config.yaml
num_hidden_layers: 12
hidden_size: 320
num_attention_heads: 2
num_key_value_heads: 1
head_dim: 64
intermediate_size: 576
vocab_size: 12239
hidden_act: "swiglu"
norm: "rmsnorm"
norm_place: "pre"
norm_eps: 1e-06
positions: "learned"
qk_norm: false
attn_scale: 0.125
bias: "none"
tie_word_embeddings: false
parallel_block: true
init: "normal"
init_std_qkv: 0.0356
init_std_o: 0.0356
init_std_up: 0.0356
init_std_down: 0.0
optimizer: "muon_variant"
learning_rate: 0.0017
lr_mult_o: 3.0
beta1: 0.9
lr_head: 0.00372
max_grad_norm: 1.0
warmup_steps: 200
schedule: "wsd"
decay_fraction: 0.73
decay_shape: "sqrt"
final_lr_fraction: 0.1
batch_tokens: [16384, 32768, 49152]
max_seq_len: 256
doc_mask: true
train_tokens: 253700000
max_steps: 8404
dataset: "wikipedia_en"
MLP neurons of a small language model. Each row is named by its layer, matrix (down: output weights) and neuron, and shows model dimensions 192-319. Each number is 128 + 24 x the weight over its row's rms, rounded and kept within 0 to 255. Numbers have three digits each. A neuron's up and down rows have the sign that makes its largest values positive.
A block is one neuron, or neurons of one layer that tend to fire together. After each block is what it responds to, as a language model described it from the Wikipedia text at the highest values.

L4.down358:100145124143060104157076111145097145119145121116137117103064113145125106142116107126185140141115170142088111172136134118134135097121136090129107146121164150144131117155145136139097134116126137128122131092138159092188124126144133106100128099122122148126162145170124148139130095104122130120131124136117112123138124166147070152121191113128152130074137153152159163135109094157116150109138
Responds to: Clause-subject pronouns

L3.down37:129142133132143133138121115099132142141154096119157136097126117087144145136104076136114103190130116130124139086092132102087175113108146136168142133124126137101109131114138122101153122183126097133173119082101151110151098129161122098144126117093105078146105126142115120154109142115109123135111112141120128129151173095134159096137095114109129150176136134159128161132153170121128160129096
L3.down286:125158140132149090132086131087141122109130184105101115124160089160131111188157098092107092151106139132135156119130099134182138159127136140127116104115150114120139155115121088087131137158141150146097123101107095114144112152125201136172119095139120117140147122132129114173154139157153132050098093140155147081133087144152127170153116116114104111123121110106165125138118120115102138218175
L3.down464:096121162154149128126150087109125120121149161157131138136148142070109159152121142123124170134071067114118138173127142087105107135123126117114128125137115097125103111050170140124136178164174139105104112101104133101146150135129108153140137150144129140169147125160115103093141114136120140114116065082141152195127081139129141151157097146093070120196084105098155151144159147113124178141116
L3.down499:113136159114160157179155114126135130085127106108078141134146133120108125169148103122173136143089133119150151132171147156200165123088133120150113140128112159141152135123137140091128130195108139113118122081106124144149124166116132153131145108133098130133116138125119147132143087141175104121140109105134153111095152162092122147175177143117131112170135091091129173152144086118129172148151
Responds to: Wiki section heading markers

L4.down311:106114111159156141121117132144082142118126168134138090130136116150093142130091126151119121149160141130102134144137143126131104167139108115160128141117113148145160112113098129105119157130176097166112156151134107145135149138088168116139178158110101119113150097139100145161146114101156084118151103113110118138122177130153161080158107119130118127154094133119139125120126131099148132120139
Responds to: Wiki tables, headings, foreign names

L4.down390:103157082121137114136137128104147143180112182113161138144097136140134122153140130155109116090109134140077101125119141131127092138090120130138111100163153145159113118135086124113146140142096098112131133135127145140197130137111168107140127168098133109175143086118149153158105184122120111119132102128126161105132113159117066117102144066120148154071100138116142099120130115103108096032161
Responds to: Numbers inside data tables

L9.down93:158125102149153163126133117119101113113139177160114106138135112123105093149140118111127151134118183166150140136131113135144154080097108144140128177125109097125154128129123138154135084146128090111128121153157102120131078118155139110142140130167098105098144098110147151129138047105099144136137080126144163129085133163128145085137117153120146111101147162111138111137122087123119122141111
L9.down399:112100152144155127154149125132104134095101122151144127123144123146113110143166117144113154146148156180115116118093124158119136149167168131103134126137100156158124102087125125112132124170113120124133139103153150127135112162129147126138164110119147149138120148106122125134106123090117131148155110134142132140191145118175082148131146132151154113121152157156141145119155149119138160140145
L9.down403:156128120105128145131120136076105095096118101109126152125098119134140120113129150131140133189149187149121130086164132126151092125125080137112104146160186178116110174149128137091130117176153153113136164129087127135136096145176129104163143141144136158137165137102103146143100129117129095136139119171118126199102101099145101124134123134127082122091138141112115129117155141140135130082100
L9.down431:167129087096128119127145166136133111118104114154151140135181151117117120112107124127113126121105126127110096117151159116090122104088208124130123132134128084136138147115138164089138142120133093106150146143122129135153110136138086104147111132124140129157159194134162113058136140115116109171132161138150171127093186142106170124179138132150140123104140151146106133124160141111094131139081
Responds to: Verb inflection suffixes

L9.down212:130128139122130125130169162142135134117154122130130107106123141153111164116092105137161161146120143118137122129106156134122127134158148101119162118141114134130146131128161108123141151173117147130143091123123161113111129145125101138099180114113124114096156169151152158085171098121121171166123106143142149137127147102167140123124116191134105112148116130112094121154151159155127114106147
L9.down460:158123134130181130108153160127126134153164128101082104106081193172149148165124112122172133140124123111141094116144145106108129130115127093129145120139161120097137100142108078122161151163123146092146141111127134117145103140156122152103138112145127079114135138142107116156212107160108104188135146167082126145080136112172177134107105115105114132120117123156117118158128127158109120118096
L9.down487:116131118130148124131110134160112199119148153138106158127106089134111100116126127127114138110091117128139117115138138127097157093134169105155140130171132109146103127120080181143161095160125093148130145160124143139164138138121086129110112141140085134145123168172153138113120105168148114133144104122131142146123139127150177101095107121142134123155089118086102130096104143169178126113126
L9.down559:109133098151123146111152131142131115136120102137122093120102110092133116103111123102135120125127143128119118118135118126135129182085108136128161120152157157145116151154123156133171141125133139132126140143147110130117145108140171158142129076118117111148176135074113153090085121100112178095151138137116148148128104119143061134141105111140146118097135050181105139131106148113156096125108
Responds to: Possessed personal nouns

L4.down227:119120118125143126171109153131130117165135171130148070092158143125141086144140142159106126106154175129105147161129125123098141154148131165096146124103134153143107094119125131124139139068101106097157122136171146119131151183157145192120154132120140115105129124150133138103112154106116113131159130154150128145144121131131111184158108135105176141116106119089133168121131121156101136130098
Responds to: Coordinating conjunction after first conjunct

L3.down13:131098102193129095155098120109152127138103124115153155153109100129088098166160161170175107135129146186165127120139131128138127116145133124177152139125136123167169112127063115145131178114142130139130137124123145127150144124119137121167111105106137121148088084121135124154120147135076114130096137103095104125093103125149127092148164138109083150117141148134093126117137153155098138089077
L3.down48:127062110179118142145110132121165114115056200105138097107109127082170132127113126124130171146115109163120148100097153126160118095162099126161138170136104158122141133114099156079147152151150124110106080085127134142137142157111095108109143114118112145141139150129141139125109129107170150159140130092124127098159148128143119098140139151108104162124175111142135108113109156144125061164099
L3.down235:138094154204116149123117102138150161107081166137122136132075121165109111141137144143133130104150122150097137147120124143142161129114146155094140134154125120146092122134138101113144149108167140146102106165142117142132109138118118123124113118104138094157072160147100201127129097101107122118098190131132106145083168143163098105146122139134111117105158149118072111103147080142121089118121
L3.down384:128127116158154124139081136111071147125129110169138116107097137135123141168130145079125067115113197139127127122093135093126119096139121116161119122153122130130141118122125115117137175119106096138159057101147126116203122159110125111072122094141128114152139122136099107113108127099124144108120127134149153122126120133177104155130174080107130115131122127143180153102131124111120117104160
Responds to: Quantifiers and existential there

L9.down295:140108127101161101159151132147118108102097145122147117141150133159141109117172125153106146133159154139147125109134147080126123124134130147102140112131195178138117133136160074154087128117125157131177141139106100150113160133112115152142131074148155143154125118099146115151106125086137122140130111148125154121161111152173124120144119101133130160137151125146122089110147091121131129125088
L9.down299:144125080116151139150094136131157147102114136142126155116145101100146138106119147156116103153127146135135122135138121123160120114138139084130135111144143133116134100057103107116123129162132143060111145096138083119130082103142106139121131162115124147131143118118163168121107141126160151135108138113118157081119116104096114104127088191117163151150128151135116121134101103161156128108103
L9.down483:128123168103157103141181108066123150135118096084128104088140078109148138150136118137141143110169107129108128128119119120125125101152109141149139164124138124102137160094151099101126144117116176129148146115117101131168141147106130086121168100099103099138119136126093139141133104087164130107118122148134175094125147111131071141145116152192123079118107111106074160151135094127139154143127
L9.down521:106137128097137124165140136111097135173140145147118089146134127146134142135111114091148099129105143145145155106098128115159151104115119147129119134098131150100162161113124142121128112118164130193142097132160120161114130137151120138078139140116132092102117079131107195125159174200103153109102094114109126143099119110119138126136139115120120106154158142157099147106078119106168166143135
Responds to: Section heading closers

L4.down450:120141082121108154126056111085123139098135146134086119115116138123138154120131133088129121136152138148157150161167141141139114149139094092112094175089156060148080204141111150130152166146130145107110147097115140141117163091090140120140135119120113095110156099120172082090115145119111136137125077102129127129113078152093175123173125120108088183102142132091165140134101116129118143084134
Responds to: Wiki section heading markers

L4.down459:125114094132192136106090152117183085096156097162124138170161114124135097136113125098116111090159112163152143162151151152123122102113154137118143129128105131093098127099190138157104120152109118128159085139126137102105094145128096114122107101140149105093119127129109145149150105177155113085139125148083180121107126132137153156143116167115178136092129120095139111145118135116096132154128
Responds to: Plural noun endings

L9.down138:121168129099076132154114160126125131078103123106119154128144150157143131106079090149138145099149173124169178113105115121119086144123144115138127093175124090141104118118115128089127142105166136170136091121169131166098124104102155157155089138083131089157121121139142215095133104116110099115112116157168114141141094100139141132175173124153083153089135106128125129090119100148132122168143
L9.down307:111145148140169114166106138093140114143157115172096133135115158143131126137156140128119156139168137127142082124137161122128108196124123140135120092131135126137115110137109124148134158136145093107109124103097104089147052120155139131099093098094094116145107127149102213124084162162117123123100130163128129159120179147165106175123103140137103106100119132142189111173144140142140154103155
L9.down347:113091094101134102128122129132122141116103133064128174142147157109135112148091173161111125121107122146150143102144148170135153128118190123142150114118139121118130105088138076134130112135145120101183149114143115116147124096149119158124149140148135116110146086145149121118084128117132133138117140164179070156173123083116149102128190134108164125168148156111090127107134172157094147126140
L9.down491:141130116077097113132137121125142120157119153115136161160144118150131142123130118179096184160108148140155129150136157130124132146166142137177117118110125152173141151112120136157106115137123101110140113132135095110132184147122092122131119138138149120133176112083160116119110088138115153140151154131170150126143136134134167134099188129131149096115113106157143132091081092124140122173130
Responds to: Clause-opening phrase completion

L9.down24:126101149158091126109119106099120152129095145110126106077111119123121147130153130138109114117104137114093143147137138123158184155112154157135154151122140119137142113127121116104086076083083146140119167119159125117084142132117136120165112127106127113122154154101204097127163089167115139128114099105153134109145115130130124126135103142138122098121095102124150116123149115107114111138179
L9.down169:103077104116155159107106131116119157161132138138156045147151118171095149128099194145139098098165121136175149173127122118125088131106114082127136123114118158147134124136128155126114153156129073151141081150102116131147139123112127109109125146095120139139147112165156197122114101087117094129159138079157110152125126130206134124105114084133132124087187164120153129147121143112118102088130
L9.down356:114143128136138118115119133085172112184083135169144078135126143105136084131086157141094123119128173113109150096089159153143164109123131141148097098116118121126107126112131136120125091115138122130112135166129121177134126143172103087115130107101160162095145119168145115079119117146149122157153123101134140149141127154173138129141157135139123132129141117093145124095136132078144126126189
L9.down499:061092152120130148119169113090139081157102102172139071123145187165114143112166157152095141128161142142136172101140121189144154139134125153132148139120111122109140099127100146133158098077106089180138121155127149117143147123142144132137160125124121066107092112128124125137131165112151085124128171114093143146136112100116107104121147099143092118119121124184149124112138130102100156120124
Responds to: Separators inside numbers

L9.down65:145120122109131139172153132108123089146082121148178099104147097097138153114130128143141110186125146133138140160139091118124122145142127136103116139136164105135119094098124072111151107094126134209139125132112181107110165161116115140192111104128114107084150135124137059157109105144089126132121171134109122109079128153107130109135126098149169123147137158138122139117145148139102152152122
L9.down81:130129171128164138123102146083150158142155180161138109126125145143123130150142127158159114130099101106133095115113132152128104143090132085119164105133110150139172160092115128125134156117135162117169153165123106137146120119083143150137161072130142105130142126101194182125111147130144120110123116101143137128184116135149161163161147129185133129088116132125121104099176139113129157103127
L9.down185:134146121127187137166124126106106109110214131153085105132088137132100122191035123146089167148150098100145111119141137106132160126086093129127100094117136092125112165122120077125124128148101079136119149154163137131134113116112125121126150086113125148117134185122099133141116086134104116187134112112106160174100126116097146130073100154133100121176092166096091133138140127140093111100143
L9.down432:124132143156138119122140161182110194103128124133103122132128145151126100153139136150114176136115107076141130108145093128129128152151160118095139158127098088115130111124122090102103121151116137118131099123127106093147141097134136096112123139141114089129104147082124101128145136113147116096149136141133139168120114107132164170100112162174114151133101090149144165155127119121167127115120
Responds to: Mid-number digit chunks

L9.down107:107135134128093160115154110124105126125141108137095129083130146130094137109161105105122093095152149136115149115126146116115081109157172130124137092116119079141115142148098130160133086108098145082171147118104143178114131130165148158087120125133112052120118150144100150133078119124128104152101171114134152095107117138136153149124159112151124090116127134143120123125095133150085134146115
L9.down303:122134103132153151141138087098108080164127144113138124128150109116138135132112132132147143085117120126148120121131117190153132155129160161154108153121142154143188112157185151128143097102136098117105162118162110164111136118146116139140122149150098160126101159141192163113103112138148115093103091155112103110154133121142113172120125101141170137142127155136133100125138128117134096108132
L9.down436:122117108136098115148174187136132107130155126122091145157117134142109129148114141135110112128124130161143127162100119116173096125131074155129115153131144128132148108125145126134098100172085145134134152147139146159145104142166126134193122134134127127097129136154133111084158134166126108166093128103120143101128116138144153131104106136163130079114105136130122107111092123167103156101130
L9.down570:128148154095118091136175096109142145106114150171113121115139131094153093121120119126153118142148141100104111138107147124127149130106155106163060121131097127116171168137112115112169129126089129062120100151140173117092176120131099152108142137175133159121130098119144106125140146106130147122155142115101127114157138128133130103159130126167142153131126104126122125116123122151124170159089
Responds to: Word piece after S/K

L9.down8:156116098141124129135166157120103127158139083138102105117098107090109117136164102057113105138130145121144149122098105125124146072143126079143116133102104155101119132143117113156089151199138113081141083134156121154144128123172115109109114116131132114146125111152101154150152111116156115131086127158164133161096109156141108122104153187142137115097141112131123126129096120141073155164155
L9.down94:091155148159140148159125113133123133169121148150159103131160108093136114119113120138128145089118147150133144121113119163072146129142147102122112145118117143120109093106129160132110090103123075136136140090110129126140133153093120180074131150111116146143108128162155086149164131097094126136103113172138163100162086169183108140147135186138160116150143117164150129131139184135111150100133
L9.down119:101158113147138142081102103143137146135132138093162107106158069130098108091121151121125140125113129106145145152151131136163113117117145132179153184108091104085100124127099182128076127130124114137144141121132131140121156139139146162125072158177098116160153122088087133128129106135146111104106134148144132055151091155133107138102142163132142122180113147123131127107096179124166116141090
L9.down343:112134141129114147127116121129101118108146144127152159057132161125075130139155115137145123148153162140156139148111155163077120162163153104122153145138118124119132072137148184152118096122145113166138142154095163141123124124155125142134144100146115114112152155164109182126130101124148134117106157169165109137068124124096151154117094139127159095100153148124100148126158099114116166214125
Responds to: Infinitive "to" before verb

L3.down42:133166153126148178084163171169114138126106139165141117148110165050142138146130138151175151100099137130096135105161140097071151107096186118132116101118115088110129146120154156133138128121118106104190160140148127153109091131116112149130145083124148123092126120145110156123156136147125137132153135125160106115166102116159094140103144146133097126129132133089138118126135068114146097131108
L3.down115:175128124127114148166132127110149146176139143156184146105153087132113124111130109115165094114143143102159126089121118146113096132134102144133102122112127120105144136088108132101122143134147120116158155124106129131147128133130157133080117095111152158180078097137136128118112111133100194142142154113150146112153150151130076123108125164110126120161111094129138128108115112118148151115134
L3.down405:136059134110161125103157128164151138086136109151138166135116117109101122148141128121162160124108161116103108135123147138143127110132114123112129106129114158140129113150123111079110102119089112162150170100173116111133118143102148131090130130121146127138130183151145100131106120144127164107127120152145171096109096113140150144153101128141118149178126156132139155092180113134177105125137
L3.down481:155137107106135161142126147122151190081156148118153147119168129112176147158133149107111168145161105131090126145095116122150097120162137119131145098116125135145115122122113136137187100098135095127107123120118118176122103078177141152169149127099115120102119091138153130102127139135114119135133155124098159090134113134141144136141096108145090142160107098104141143137150118112139115092155
Responds to: Scientific word pieces

L3.down71:136127161140112129116153161141148126140126148126155172102125151099115156147118142117141131132141159140131057102152136146172159195162117118114116096135113139118104100136148162100110106129133096130131108159139136130128133128114098116124149142125162136151130102154129098095135151143110156129119175138132124115168160101101116155078119125143138121149167156128147129158156129097131154117135
L3.down83:115125113162129082125118133095134146124109143107126132107111170125145143131100125162102116114146163145120097099121113137142122169176097110139140151128125141137144144081130113110136140142096169125127120163132115092126179124106129122095140155160150166145136153154149178126164114094097126084109138185155130154149143091124129148120153102084163120133123165173113136156140109163093104091136
L3.down221:140103141142131147155132103135144112083103129137112130104147145079176144134123132159120065136085136125112146146150129113152163132146126184117113162090073124124134107110179119109137120123114145160078159116146135156199119114095116145123120081164114094174120120141127126146163151162165098128104137104107116121110145133130131122142138118137133115182138121176133134155179106095146104163147
L3.down492:111135158116147131120123150118116131140105145099114122121118145068167129142136178159100080124156149100137131130128141174061150166132114157116164119133136146129154107144082137100093162109147140166111155119158102136166131101120068150115149139146107154115071137117139133111114114142117166141132112148101150172136117141114110125066153085151119100101118156138146125121123162175126098143141
Responds to: Two-digit number tokens

L3.down25:095141168138107125131125121149127148171104111163135096107095102091115176104132110128117129149107140145080154085101145129142139147108107135127135132117118162120123102132154140153108134100103123161150148104135109118150161135090134161127119096117123165117185122172138125144128100096119102148083132131136134142173134210145119136128133181087125111094129112126169145144139107138134185128125
L3.down57:139199103117138130130158124113136081154099117183143105122100111123129131178180098129161129151109156140088160118088117139082135126097099108165147156128141096158127137156120105158127135140120105103126135147137109078150112168136147146105109170094147170189094156181110153118138122121121136146103092121135160154149137163148151119112095141126124102142130105092169160114156099095138162139128
L3.down76:137154126106128128137105129089162122154113119114140189132166131150137122141116130153102125127153156114154172112163094071178129156142066134103143108126126130141092160124151073132153127143135116120131111142138102150133162082127151095149157103151109123144087139148103123142137144133089130125127167109108115079136110122122144103131127154093101099132153119123132175081161118185137129117159
L3.down471:117181102109096144143095114114164126154188109125145089095130154143122162117082145129134107087140115125153128107115125127103068123126150128136103169138149138130126156139121146158104084113121118159127136124124157105158133134147132147121123156104183125106145138149109112126064124121123159126153109140126108086145090119153141076151115146103169138125120116157152093165105114150129133101116
Responds to: Modal verbs before predicate

L3.down170:080096109124099142154143148105122120141074103132147126121145118159121133148121140147112107096146136158114130170156149130142140136108142129127138097069134081180115142125134137095108143121097094131120120117120133152165153149089079151106083126130146137147133144128158144140153160109108143146115131126118140099158172124154111127132129104146114086050140124115144110111114120123149138094150
L3.down231:111160169186149109139099123082135179125097154147101161114149123086132102176154119138143085178158123144139107159124097096110101129104146132099109156154069107148129118114145105113105139122125083130119148105104109149095116138108135147155128109113125070167124153128120143146187117145184144128130117168176146133130095129160107150112136089096125118133127124148126122122102178137156171118109
L3.down250:177173132149130155147179143148099138118124119136145128148109145142112190113108102134151078146142147094112133143163100110146130113124140099103152103152096132120123109176093139140121122129181140134102080113113168150132082136148146111117146143156135120201127138143128122114130057130115123148123131133126150085106157114093158112094115119099075115115141157120149108109110120149139129142134
L3.down513:118163159143117056145132122135144127148149110100138140121107156089132118093159143127122142143089143113155132168077156134164109146149114123066125146148123132115124115122145166064108120066113112118124123117096156168147090142160140122153144119130098117116148124101148109127096180163149149128113130102123137120111117118132122130139123104141172119156109135132111137155141140080082180129098
Responds to: Foreign name beginnings

L4.down414:141151128126115110091126168120134088149122112115159166108077108077158199162142110145131117121151096134144162121134104159145131144121105168075138136082127142143152140165118147109136097157086147161098154090150152128172184126090112134123085111124105143145114140129125163087100094152098120150144124107113153149158139182068141130083187149110106118099141117153120116143118140135161137142169
Responds to: Upcoming number or modifier

L3.down150:127126132116128142136128142106112078090097146130190135140144111132116148116143112118134107163124092184163146095172095111114125145089147108137111121143117119140144127097120098159112125151132168094113120117145116113140180122144111120130107115153090135179159124155117118132144099096114112146153155110092142159143146162167096140130145115109113150097138133075172132132119156133142136097081
L3.down178:127127082114149132122124156125089141156154164103135118135150159124123161113107171146081085144141110125155141116124150108140112131145117118138149113140174079143156108097141101116125132121103133131130165134097114106171141151136137171088156143141073100120125156119111130102109108109103107127156101104169131176153138157108102104162135089127161128159184130134103103129065102167132136177120
L3.down304:158118112153119130143142145129087169154129124122148114109145132109126181145152103116112099154113119130091145105167104159143088156155101167117079112131102141099111185124133122079114136110140117104132130124148131108106153123119131137121111094134100172175108163151086155094144149137147111096127134141145126130113136137145158123129136132139120137101168091123122131131147116094152154103110
L3.down570:121121130127167101087147139110108163130108107121124145148088158140095102115133127159111147147174138152108114123092103151154128125065153127152147129175157132126172145107118111113174117116111132126158098153125149147073153152118158132137115104117131150172139138107135076145134105111081099151127147093130149161131115070099100120144107146134131149133102145150149161125067143151151097145085
Responds to: Year-ending digit chunks

L4.down538:161138123132122098114106145126119128136136090141136135121100156133169124125147163104140131094181147180141151156150132143082091134121083127128152145145128111093151136127102116158129160113080088120130115103115159121139128144124089139126132123134174146097141127104100112139188109125143109140113159100127096115170115117125177104145092173147119167089136133114141169159150114136132122140137
Responds to: Verb-expecting positions

L3.down139:130104097104087134129118136117158088111100111131151177116132101172148154131144095118162127148095104138140164119125099097151095108098095130094089127104167125130172168140084113156100101134156140125129121129109145122152094104132128157157141143140142130134105141156122149094151119151147107113171113161120138138107116172151135139173151172130120091132116114119124098144141138161090131114097
L3.down149:119125081117179168112126137086174120147138120158132163175145115104129094137117116106108102111110157154129143159116165105099104127123128132104163093125131129101130133116168097167146130138114133139129121122138140131109115151084113106102115130090165105118099134169137133163175121143153111110164138138089136104137106149100168128145131135118178128132129116088149101156134093101126110171127
L3.down431:122137107134170098120068118176141096109132143138104152143121090127123074161115110093116108100145099142123136193125155112129122149091129134131127120158103139145099123159155124140104119138138129111133122125153158119159084093119106134125119137140105097092113152092139133105132120173118095105132156154127155108126132154103122124121116104121124106033152139110120143107077083164103101105152
L3.down554:169139128132127141165121170144147129099099143126115080085148086106147119068137111159160162137147118098120120120124150169103133121119111150135106147118088130102119133115131112172156089124109164124098152127150085130119102118133120160135132127112092154114109147118110113108131127134151146102114091159131121126112110125121134130080077123112140130125121093099124170107144137139124109136151
Responds to: Plural noun endings

L9.down263:167147129102127163150114090139108096142125114156119111154133118098161150148131126127120146162119136091073124137128120154120136112132114083116128162159161161159141144111109140140165134108113151196122104145095123147149155137115121129135126148105146119156112095085174142181116141115107132144136151121094129120147135114074109112121116092124126139128136116157157177143161119144167084152115
L9.down285:129110113113176128125130147124166143113112131113114135160153124142135137144116146150123107124139148166152123132155158136145157154131162118130190079097104092158124139103140123140156133179125097147134097105139142142124115140155120116091142117165142127150104127098090058086171074090128135149164151101139162133134099092120157105084118138120159124116080155146134112109136103104106098130104
L9.down378:142111151087126110098137128148143111088141118129179134118109170132106140152129166139125139115130131122116145119130121152161165144145131144081174130152108132139137140131132107154126147096148109168108164155096103131103147175149149180138143135071107078158126175122136130121093123111110099147080146158162097118123119124072114139128150120102119174151148101181129137118168147101145137142141
L9.down551:097166163123140121152141160128164136130174117113128146114142136119129127126177130098162177110127146133170100093092061117150157120133117135101085098126110145135136131121131136130131118113152138134108091114178127137139104117126123069128161183170141144103164130109157086126133158141112160116148142134140088150167123127125124122099132121125133130101100104087132136121141154095094120169102
Responds to: Coordinating and/comma after conjunct

L4.down191:137161139076149146109161117094123135134135137100082108156152160130119091129127148074108130100125158150107104123125149145148080127106097146160071161116127146128147149166130153082143118140134098069113164098106168087125137119134166150149144116110088153173108148125123117128083132099124112123144144127143150149132152130138086152089069127140138105129135120089159150125094133131112105107142
Responds to: Time-span nouns

L9.down13:138118153162174167109180146165107153119136176146127122128130147178171110105112113131141120115121122133150085140120105108146178123089124115126136096124089120122127112146137126128127136204113086154178157118102147126116155125093097102179142119111111058152071134133187108167126129133166085148135150184116146137135139165177095127177094159167135100122111141158088160117134118112125158166147
L9.down57:155112127141101117149130123175132120112140132170163101105176127102133116103147127120121130114135140133132117119158119147156113116154135108088112090138133155121138070169112146136106106113110184116113152146126140129162065171142126108147111107117106123124083135108152217089134131117138114129124149146124130140152173201097138146127122190108105122145134078133159136139127131140121105139102
L9.down250:119107097134108117105152156107145073151108150170136101122179111138145134120172144156140103150155097137107153125141108128178152138128134137147138096110115151120103134138131127131142102120133151144127128136092102175186158170086103161138097121120094123118140115103118154119085131115148118107100164105141155137125135170168138141095163117156135144109139110127070118141099115120111129120128
L9.down405:145098091157139123180143127110167108093167107090131105111142119142128116115140102135121099126126113145105131108127146125126125120093117156121144134091125096149131154100117073141156082127148135151114107157128115107137142108145111106122109123141121091115117097092152167095122132087126150081142116106119174166124163143110109141138110100113169076106134168105130126119142137147110156165107
Responds to: Quantity number tokens

L4.down59:106176116141127130162131133141105097122139120088106143108123113091143128186163131151121119128067131098090113132094152115157110105151106146084105098159146117115165164153086086100099133104120131148134129141145153136121100117122135120134113174150064135092144137155121102139167099143130161118153143166125097116133128099078137148158127132147074105162136165159127124133103137126105135128140
Responds to: Wikipedia table cell values